config.toml
num_hidden_layers = 11
num_key_value_heads = 2
vocab_size = 16384
positions = "rope"
rope_theta = 10000.0
rope_fraction = 0.25
qk_norm = false
bias = "all"
beta2 = 0.99
final_lr_fraction = 0.0
batch_tokens = [32768, 65536]
MLP neurons of a small language model. Each row is named by its layer, matrix (down: output weights) and neuron, and shows model dimensions 80-143. Each number is 50 + 12 x the weight over its row's rms, rounded and kept within 0 to 99.
After each neuron's rows, "fires before" lists the tokens most often just after its 100 highest values on Wikipedia text that the model never trained on.

L4.down912:46 68 50 58 64 52 58 62 57 47 54 40 60 54 47 58 61 55 48 61 55 57 62 45 38 43 44 43 36 56 55 73 40 46 43 42 51 57 49 60 66 58 72 38 57 38 74 51 47 56 28 25 46 67 49 35 60 56 39 60 45 49 66 47
fires before: " |", " the"

L3.down912:63 38 30 43 49 54 42 40 45 52 26 53 58 67 46 52 49 35 48 57 39 60 41 65 57 33 57 53 56 44 56 88 51 46 54 54 63 27 47 37 46 33 83 29 42 52 45 55 24 50 52 66 59 39 64 56 64 52 67 53 43 46 48 52
fires before: "\n", "American"

L8.down168:71 68 39 29 45 44 49 58 45 45 52 52 59 66 63 44 77 51 45 35 37 49 58 31 36 38 50 44 57 50 35 42 43 63 54 31 51 33 69 55 70 64 46 15 50 41 40 59 54 31 45 43 52 58 55 56 37 56 64 50 50 53 58 54
fires before: "\n", " he"

L8.down248:29 77 56 43 60 37 74 62 61 43 31 56 49 67 49 57 42 47 36 51 49 60 59 36 32 30 40 31 46 55 63 51 73 41 29 49 33 68 50 55 45 70 55 32 60 53 46 61 49 54 49 09 31 55 53 46 40 56 72 29 50 47 39 23
fires before: "\n", " /", " as"

L4.down961:51 54 57 16 41 50 52 54 43 53 43 70 42 71 54 46 56 44 50 74 37 56 54 45 39 10 57 57 53 35 65 58 53 48 28 55 31 52 39 39 52 55 57 46 51 54 49 45 39 44 33 57 51 48 51 45 28 40 37 60 27 38 56 38
fires before: " |", "°N", "°W", "°E", ".1", "\n"

L4.down493:31 61 58 45 54 48 25 48 64 58 45 36 65 60 45 58 44 64 73 60 47 42 74 57 50 39 55 49 37 44 49 47 56 52 44 67 35 55 55 37 47 48 65 24 46 44 43 35 51 43 40 53 35 75 51 52 68 58 38 39 48 44 71 44
fires before: " |", "25", "UL"

L6.down723:53 52 65 49 47 53 48 91 25 57 38 47 27 52 50 72 63 42 57 46 38 51 55 20 44 55 51 56 38 48 64 49 59 37 57 72 47 41 17 59 60 44 69 26 48 59 55 63 58 44 44 46 44 59 59 33 63 49 47 31 19 48 48 49
fires before: "\n", " of", " in"

L6.down62:46 69 34 54 56 34 40 62 28 39 28 63 35 45 42 41 45 49 47 36 46 43 51 47 49 67 50 62 36 37 50 62 64 33 38 32 51 40 55 47 51 33 61 33 75 39 45 49 50 49 50 42 55 48 56 31 48 30 58 43 31 69 56 72
fires before: " |", "″N", "′", "\n"

L6.down215:52 44 49 47 51 45 44 72 58 59 63 44 64 63 52 46 49 50 47 32 42 42 42 50 50 33 38 51 10 78 34 48 50 41 50 31 61 43 39 53 56 48 52 59 51 35 61 30 49 44 36 46 44 73 82 44 43 51 69 37 59 77 49 57
fires before: " of", " to", " for"

L4.down231:43 54 33 59 62 62 48 50 69 61 59 50 71 34 59 58 66 29 55 58 65 38 68 50 57 52 47 20 50 40 55 45 49 46 58 63 44 52 58 67 52 34 54 17 43 55 52 46 53 31 47 35 65 29 36 46 56 49 48 15 40 43 78 24
fires before: " |"

L3.down301:47 74 58 39 49 32 42 57 47 72 43 49 29 38 51 28 47 51 56 66 49 24 60 61 35 47 52 55 39 58 35 71 62 45 53 45 42 57 34 22 56 41 63 41 65 60 55 51 50 52 42 47 44 70 48 58 57 46 47 43 61 60 47 52
fires before: " as", " for", " by", " in", " a"

L3.down52:52 39 36 38 62 37 65 60 58 57 60 56 55 53 48 43 42 40 37 38 25 39 40 23 51 43 31 55 30 61 43 50 58 66 29 37 58 44 43 54 49 55 59 51 47 52 80 50 74 51 57 18 52 47 50 48 49 44 27 35 42 62 37 32
fires before: "\n"

L8.down580:55 61 64 45 51 24 52 48 46 62 58 66 49 43 24 50 53 59 43 44 63 54 63 62 55 48 49 37 61 40 63 54 24 48 42 46 62 33 43 62 46 33 72 00 66 25 63 56 50 29 41 42 73 70 62 53 54 52 70 51 59 43 56 38
fires before: "\n", "|"

L6.down973:69 50 63 52 56 57 55 32 52 41 55 80 49 33 54 51 57 46 57 46 55 73 54 46 22 60 57 46 68 41 36 43 50 41 66 57 32 49 40 45 48 43 47 26 72 26 49 56 45 18 60 51 54 70 55 54 41 23 34 64 47 61 37 44
fires before: " |", "1", "9", "8", "3", "2"

L8.down434:51 64 48 47 35 45 61 40 56 42 49 63 52 36 65 55 49 45 49 36 62 52 52 51 39 59 48 61 50 38 24 53 45 50 79 54 50 35 37 60 58 53 42 19 55 61 44 38 64 33 46 43 39 46 50 36 62 66 51 38 41 59 58 70
fires before: " |", "\n", " February", " December", " 1987", " November"

L8.down96:55 48 48 48 62 31 81 45 44 51 53 32 55 27 41 40 29 61 46 36 36 44 61 51 35 48 62 46 40 46 44 45 43 44 39 61 58 47 47 46 43 48 25 39 41 42 61 65 56 63 46 64 53 64 56 35 36 30 55 42 33 51 57 42
fires before: "\n"

L4.down7:63 55 53 23 40 54 53 43 66 42 53 52 36 81 50 44 59 36 50 53 49 54 44 71 36 50 54 56 56 57 66 43 49 71 37 56 36 29 52 55 58 47 54 35 51 47 43 50 54 34 37 46 47 38 49 47 33 45 52 34 59 57 56 53
fires before: " |"

L6.down429:56 47 52 40 49 54 50 59 58 39 46 36 46 56 71 25 41 56 43 26 46 63 45 49 51 50 53 46 43 46 58 46 29 49 43 44 42 47 34 61 64 50 37 00 49 41 61 37 60 23 56 41 39 66 50 41 46 65 45 39 51 58 60 50
fires before: " |", "=", "″N"

L8.down315:52 52 52 60 54 56 66 32 45 40 53 75 61 66 46 47 35 40 56 54 63 68 27 47 31 51 61 37 60 53 40 55 57 44 63 36 48 32 57 53 48 59 25 27 30 59 64 38 25 47 41 36 30 54 61 27 51 36 71 35 55 56 57 75
fires before: ":", " for", ",", "ed:", " -"

L6.down669:32 47 38 58 36 61 57 48 60 46 42 49 59 32 43 46 48 40 43 53 58 52 42 41 42 70 48 44 57 40 29 69 47 45 38 54 68 41 41 44 54 42 55 29 49 34 58 45 39 52 54 40 59 56 46 72 46 52 58 51 51 48 37 26
fires before: " |", "\n", ";"

L3.down342:49 34 64 55 54 62 45 52 29 48 59 52 61 64 49 51 59 60 45 47 60 46 62 59 51 49 41 36 51 52 36 55 58 32 57 63 62 35 53 39 55 58 79 52 71 25 51 55 69 65 40 49 45 46 54 42 32 46 52 33 53 42 65 55
fires before: " the", "\n", " his", " them"

L6.down270:40 51 34 38 45 44 56 59 58 60 38 46 46 49 62 40 71 27 50 45 72 68 71 60 39 32 67 59 42 74 38 54 57 28 47 39 52 61 47 48 65 32 59 74 48 38 33 54 34 61 36 55 64 53 33 36 41 31 35 52 61 52 51 42
fires before: " |"

L8.down376:52 58 49 52 60 45 46 43 49 54 45 51 37 52 44 53 44 55 47 64 62 56 53 63 49 10 38 54 49 59 44 51 50 63 50 56 55 46 64 53 47 51 49 99 50 46 56 39 52 99 58 54 60 58 63 59 68 58 52 38 44 53 57 43
fires before: "\n", " The"

L3.down450:67 51 60 55 44 49 37 48 39 34 42 48 33 55 53 66 44 49 54 68 72 47 42 57 52 41 52 40 52 54 51 49 41 37 52 58 38 75 41 40 56 34 34 73 67 45 49 47 44 45 68 40 62 51 49 65 36 47 50 42 38 39 37 64
fires before: " of", " in", " the"

L8.down755:50 47 71 44 43 62 56 26 41 43 41 61 56 40 40 51 49 55 53 46 53 39 41 44 54 45 58 49 24 61 62 32 32 65 38 51 64 40 45 48 54 55 47 80 37 40 49 51 49 51 68 90 38 33 45 46 61 48 53 34 50 61 50 33
fires before: "\n", " of", " and", " in", " to"

L6.down400:42 35 52 55 32 48 26 57 55 40 43 73 29 50 44 46 45 44 64 52 40 14 72 48 42 57 54 36 44 52 59 59 51 42 61 47 55 69 29 49 69 59 61 30 52 49 41 67 67 42 33 38 46 37 57 44 37 56 50 49 55 44 43 32
fires before: " |"

L8.down838:53 59 44 52 55 52 62 62 48 50 44 63 34 48 56 52 64 54 56 49 37 53 59 44 51 62 44 50 43 54 43 59 51 46 83 54 60 50 59 37 21 48 51 26 44 31 55 51 47 49 49 42 48 56 56 48 69 63 60 25 21 48 13 71
fires before: " |"

L8.down990:42 41 65 55 39 53 46 59 46 53 57 55 54 74 40 65 68 46 36 64 59 55 63 64 50 36 64 33 82 34 66 47 52 29 41 52 31 74 41 48 77 29 57 56 40 60 39 65 39 67 46 62 44 36 76 54 47 55 51 67 41 44 67 42
fires before: " |", " ", " more"

L4.down667:46 32 33 49 35 39 61 51 41 54 47 64 34 34 48 52 73 63 38 35 69 38 46 67 47 66 55 74 45 56 52 48 40 56 45 71 51 54 71 41 69 57 41 42 51 37 41 59 59 58 52 61 50 52 39 47 62 50 45 38 51 70 45 43
fires before: " |"

L6.down779:55 36 44 43 83 62 54 32 58 62 54 34 58 44 54 55 57 40 43 70 62 52 51 36 61 38 59 39 55 71 52 38 50 22 48 59 32 27 52 51 42 32 49 76 58 66 32 47 67 61 63 31 52 40 38 43 48 52 58 60 55 63 36 68
fires before: " the", " his", " a", " her"

L8.down843:65 51 52 44 62 44 42 45 59 48 60 50 56 65 42 71 49 41 37 42 45 53 50 34 44 37 44 52 55 29 58 48 75 33 41 54 49 68 61 46 58 47 24 47 54 59 64 62 62 31 54 45 37 49 62 78 41 43 45 66 62 44 45 43
fires before: "|", "\n", "78", "ific", " |"

L8.down276:48 43 56 46 45 18 67 50 60 49 53 52 68 68 55 56 51 62 59 51 69 25 32 58 65 44 67 49 45 45 50 61 42 65 46 38 61 54 38 58 53 49 39 87 53 56 43 35 60 54 56 50 54 50 45 55 44 37 73 43 49 45 42 56
fires before: "\n", "|"

L8.down425:53 35 53 50 54 56 39 61 52 47 69 55 26 66 58 53 39 33 49 47 45 34 46 48 51 47 42 63 43 56 53 63 42 45 31 60 50 70 58 62 61 27 33 19 34 47 48 56 32 38 56 45 41 46 41 47 53 53 41 50 48 41 59 51
fires before: " |"

L4.down251:57 31 57 56 46 56 43 45 54 51 35 29 37 40 40 29 50 51 68 35 36 36 44 49 53 56 34 48 45 38 42 56 41 67 41 49 59 28 54 53 67 61 52 21 51 40 65 55 49 40 44 52 60 57 56 66 78 57 57 51 18 55 47 63
fires before: " |"

L3.down698:32 43 44 31 48 48 51 47 68 56 59 40 50 41 56 77 51 31 44 48 47 52 50 46 53 42 55 17 54 40 35 54 51 37 56 44 67 75 46 65 72 43 58 53 44 49 46 49 68 61 56 56 74 38 56 43 28 60 45 17 69 74 47 65
fires before: " 0–0;", " 1–1;", " 2–0;", " 1–0;", " 2–2;", " 2–1;"

L8.down560:54 69 52 58 64 70 24 67 60 55 60 56 31 30 30 36 57 45 55 41 56 35 47 50 63 59 41 47 58 52 40 42 51 52 52 74 35 58 49 49 50 45 55 60 63 50 55 44 46 45 46 48 42 66 37 51 47 55 56 51 24 27 33 53
fires before: "re", "ur", "by", "ll"

L8.down741:47 50 47 34 33 36 47 57 36 45 53 66 54 56 44 66 52 38 61 48 47 30 68 61 48 55 60 51 49 41 56 63 46 48 53 44 58 47 57 56 40 61 69 51 63 58 43 50 38 32 70 62 53 41 44 47 38 50 66 66 58 39 76 69
fires before: " |", "\n", " points"

L8.down508:63 48 57 52 45 56 44 58 53 59 52 76 36 44 47 71 52 44 68 34 58 48 50 64 56 62 56 48 45 42 54 58 60 40 52 50 35 55 47 60 41 46 53 34 62 51 53 70 36 15 49 65 41 57 50 38 49 49 68 58 49 41 52 58
fires before: " |"

L4.down534:36 63 44 48 52 33 55 52 70 31 45 75 40 62 60 49 55 50 44 55 61 37 64 67 64 59 57 29 70 38 65 53 43 55 50 56 27 53 61 68 55 56 44 34 39 70 55 53 41 49 45 55 43 36 32 54 41 50 46 43 54 47 68 39
fires before: " |", " 8", " 7"

L4.down300:66 63 42 50 35 53 72 50 50 70 47 48 34 79 69 22 79 57 50 50 40 46 51 50 36 43 51 55 41 48 75 55 72 25 34 64 45 64 57 44 63 55 72 47 49 66 46 52 37 51 44 54 08 47 36 32 35 49 59 59 46 53 43 38
fires before: " |"

L6.down809:56 48 38 52 61 55 55 55 29 51 60 58 64 52 48 53 32 60 52 78 45 50 53 81 61 45 47 60 45 46 48 37 51 53 57 46 31 57 30 51 29 51 65 45 59 48 53 29 64 46 50 39 25 44 49 57 43 49 22 54 56 73 51 61
fires before: " /", " as", "ani", " Representatives", " for", " of"

L3.down725:69 49 71 27 52 29 59 41 42 38 53 65 64 42 53 58 30 49 53 21 48 56 55 75 37 34 45 53 27 48 47 51 67 51 56 52 66 61 48 40 83 43 56 53 56 56 67 76 50 69 54 53 59 47 65 36 43 40 52 53 44 54 62 60
fires before: "\n", "ies"

L8.down340:76 17 55 48 46 44 61 49 44 57 65 64 53 44 72 74 31 40 37 45 77 39 57 53 39 48 49 46 53 29 51 34 35 33 44 44 38 64 36 49 68 37 45 50 66 62 34 54 39 37 51 66 56 44 34 38 53 57 36 52 38 46 77 64
fires before: " |"

L8.down752:73 49 38 26 26 45 49 61 41 42 47 47 45 68 64 58 62 46 31 41 56 62 44 62 37 46 66 60 52 51 74 68 40 36 23 53 32 38 29 62 59 48 66 38 38 58 45 59 49 43 63 32 36 53 31 40 46 34 84 46 40 45 69 77
fires before: " |", "\n"

L8.down852:49 66 37 44 48 34 35 59 52 17 49 54 67 46 68 49 73 71 42 64 52 57 52 47 55 55 57 57 31 84 50 36 64 39 32 52 63 48 28 55 46 45 63 61 49 57 41 61 47 44 82 52 53 34 61 49 58 35 61 52 42 77 52 59
fires before: " |"

L3.down762:63 41 47 47 66 38 56 56 47 56 60 67 45 54 39 43 55 43 59 55 31 48 54 45 41 28 36 33 59 77 41 49 66 48 36 59 65 74 39 40 56 57 48 57 40 43 51 39 47 36 48 23 50 43 36 43 44 47 32 70 30 32 37 50
fires before: "\n"

L8.down844:38 47 27 30 39 45 41 42 45 48 45 55 60 63 34 41 39 37 71 51 57 28 33 48 41 35 35 47 56 41 47 57 52 38 68 36 71 44 58 33 65 49 49 81 36 42 53 61 54 68 38 55 53 55 39 62 28 43 96 48 47 57 48 75
fires before: "\n", " He"

L3.down311:57 55 38 59 56 55 62 49 57 65 43 57 40 48 63 54 55 31 40 44 49 64 48 39 53 56 72 53 53 46 36 52 64 27 35 68 75 61 59 55 65 53 71 55 72 44 42 45 49 75 45 39 59 60 58 50 41 40 58 49 39 30 56 46
fires before: "\n", " in", " and", ".", ","

L6.down55:54 50 62 47 46 63 32 35 48 27 41 44 50 75 50 43 59 53 63 41 31 58 71 33 64 71 29 45 51 41 50 23 39 68 38 36 46 34 39 46 53 43 63 31 47 51 34 41 36 32 58 49 55 46 48 56 61 43 55 64 50 35 45 55
fires before: "\n", " an", " a", " born", "American", " is"

L4.down581:48 53 62 41 49 62 61 44 53 64 35 55 37 59 29 61 55 44 53 70 44 53 79 43 49 39 66 47 53 15 59 64 62 48 34 20 50 38 39 42 55 37 59 48 60 52 38 49 39 59 36 46 48 56 61 51 38 52 41 53 40 32 65 45
fires before: " |", "C", ";", " World"

L4.down479:24 53 51 56 42 21 40 63 52 63 48 55 56 50 55 50 62 53 48 62 49 52 54 68 73 71 68 66 48 55 56 46 52 52 68 48 26 65 49 59 16 49 51 55 42 53 34 51 48 67 50 63 31 73 64 35 36 22 44 59 21 40 34 53
fires before: " |"

L4.down954:37 49 46 53 48 45 45 44 45 43 45 37 47 47 58 51 61 54 61 51 38 22 32 53 53 60 50 26 39 52 60 66 55 41 71 60 33 62 38 21 59 53 36 20 37 52 54 34 52 29 47 32 65 42 56 41 49 61 57 36 46 42 50 47
fires before: "\n", "-", "The", " have", "b"

L4.down886:46 53 59 44 44 52 28 69 50 36 36 33 55 47 67 39 54 60 63 43 50 54 44 59 54 57 32 40 53 44 56 74 44 67 64 44 55 63 45 42 42 43 50 34 60 38 54 42 62 54 48 64 42 53 64 45 33 53 42 48 38 28 78 23
fires before: " |", " g"

L8.down798:52 55 39 48 37 60 41 59 72 51 73 24 47 65 49 29 58 63 63 68 52 50 53 53 44 52 47 61 59 26 63 43 48 44 53 24 52 54 27 74 42 68 56 50 49 51 59 64 46 52 52 28 37 62 44 35 29 50 62 18 53 56 53 44
fires before: " 1–1;", " 0–0;", " 1–0;", " 2–0;", " 2–1;"

L8.down217:78 43 48 10 63 33 54 74 53 61 41 55 43 58 28 58 47 59 39 48 26 47 62 48 59 51 42 73 44 52 45 56 30 58 39 62 58 55 42 61 45 39 52 30 44 60 44 52 29 49 40 57 56 53 41 32 54 54 51 50 44 62 36 46
fires before: " |", " (6", " (8", " (5", " (7"

L6.down547:57 30 51 49 47 45 63 62 62 51 59 69 33 58 43 57 51 30 34 51 20 65 36 31 72 51 66 55 46 42 59 58 57 47 39 39 26 59 59 43 52 43 40 37 43 64 44 67 21 34 43 49 45 62 74 45 33 47 51 57 38 47 70 22
fires before: " |", "\n", "°N", "°W", " "

L4.down699:38 52 51 54 57 50 43 47 35 60 50 48 43 57 61 53 50 52 21 38 59 62 52 51 44 50 42 45 65 55 46 42 76 38 42 78 34 53 44 37 52 54 61 57 48 65 48 58 52 57 48 44 43 44 33 46 50 64 53 35 48 55 42 45
fires before: " |", " World", "\n ", ":"

L8.down368:38 75 43 49 55 72 72 53 28 48 67 53 40 43 51 47 45 45 40 39 36 58 64 52 42 47 37 56 36 50 36 59 39 52 64 75 62 59 48 51 62 37 45 63 41 29 62 20 50 42 52 49 60 23 61 49 59 64 25 38 39 60 33 59
fires before: " |"

L8.down530:26 67 52 65 62 62 54 82 66 60 53 52 42 44 39 46 53 49 54 45 45 46 40 44 62 63 54 43 45 47 40 58 54 24 58 46 32 43 56 60 57 54 52 24 52 37 62 53 57 37 48 29 68 61 35 40 44 67 54 24 50 50 58 42
fires before: " |", "',", "'"

L4.down284:32 40 43 53 55 50 58 53 24 55 57 44 34 61 50 49 51 57 66 52 40 59 47 21 38 44 51 57 50 51 63 39 48 47 50 52 51 30 66 61 57 58 61 17 55 19 66 34 60 49 43 35 45 63 33 41 50 62 42 17 44 81 70 50
fires before: " |", " 1;", " 0;", "|", " 0", "\n"

L3.down234:69 45 34 63 53 38 67 67 42 47 46 48 43 40 56 34 49 30 52 34 39 35 53 54 46 48 42 52 43 45 24 45 44 37 23 43 54 50 46 25 41 64 49 50 47 48 42 51 51 37 29 58 36 46 50 66 50 57 46 52 41 55 55 49
fires before: "\n"

L6.down97:48 59 41 47 52 72 55 72 42 58 51 45 58 66 43 71 45 47 58 41 44 22 53 45 46 56 50 47 46 54 47 46 33 55 46 39 58 52 39 50 16 66 50 33 51 44 67 24 76 39 56 45 53 40 68 40 65 51 55 59 73 73 47 44
fires before: ")", ",", " in", ").", "),"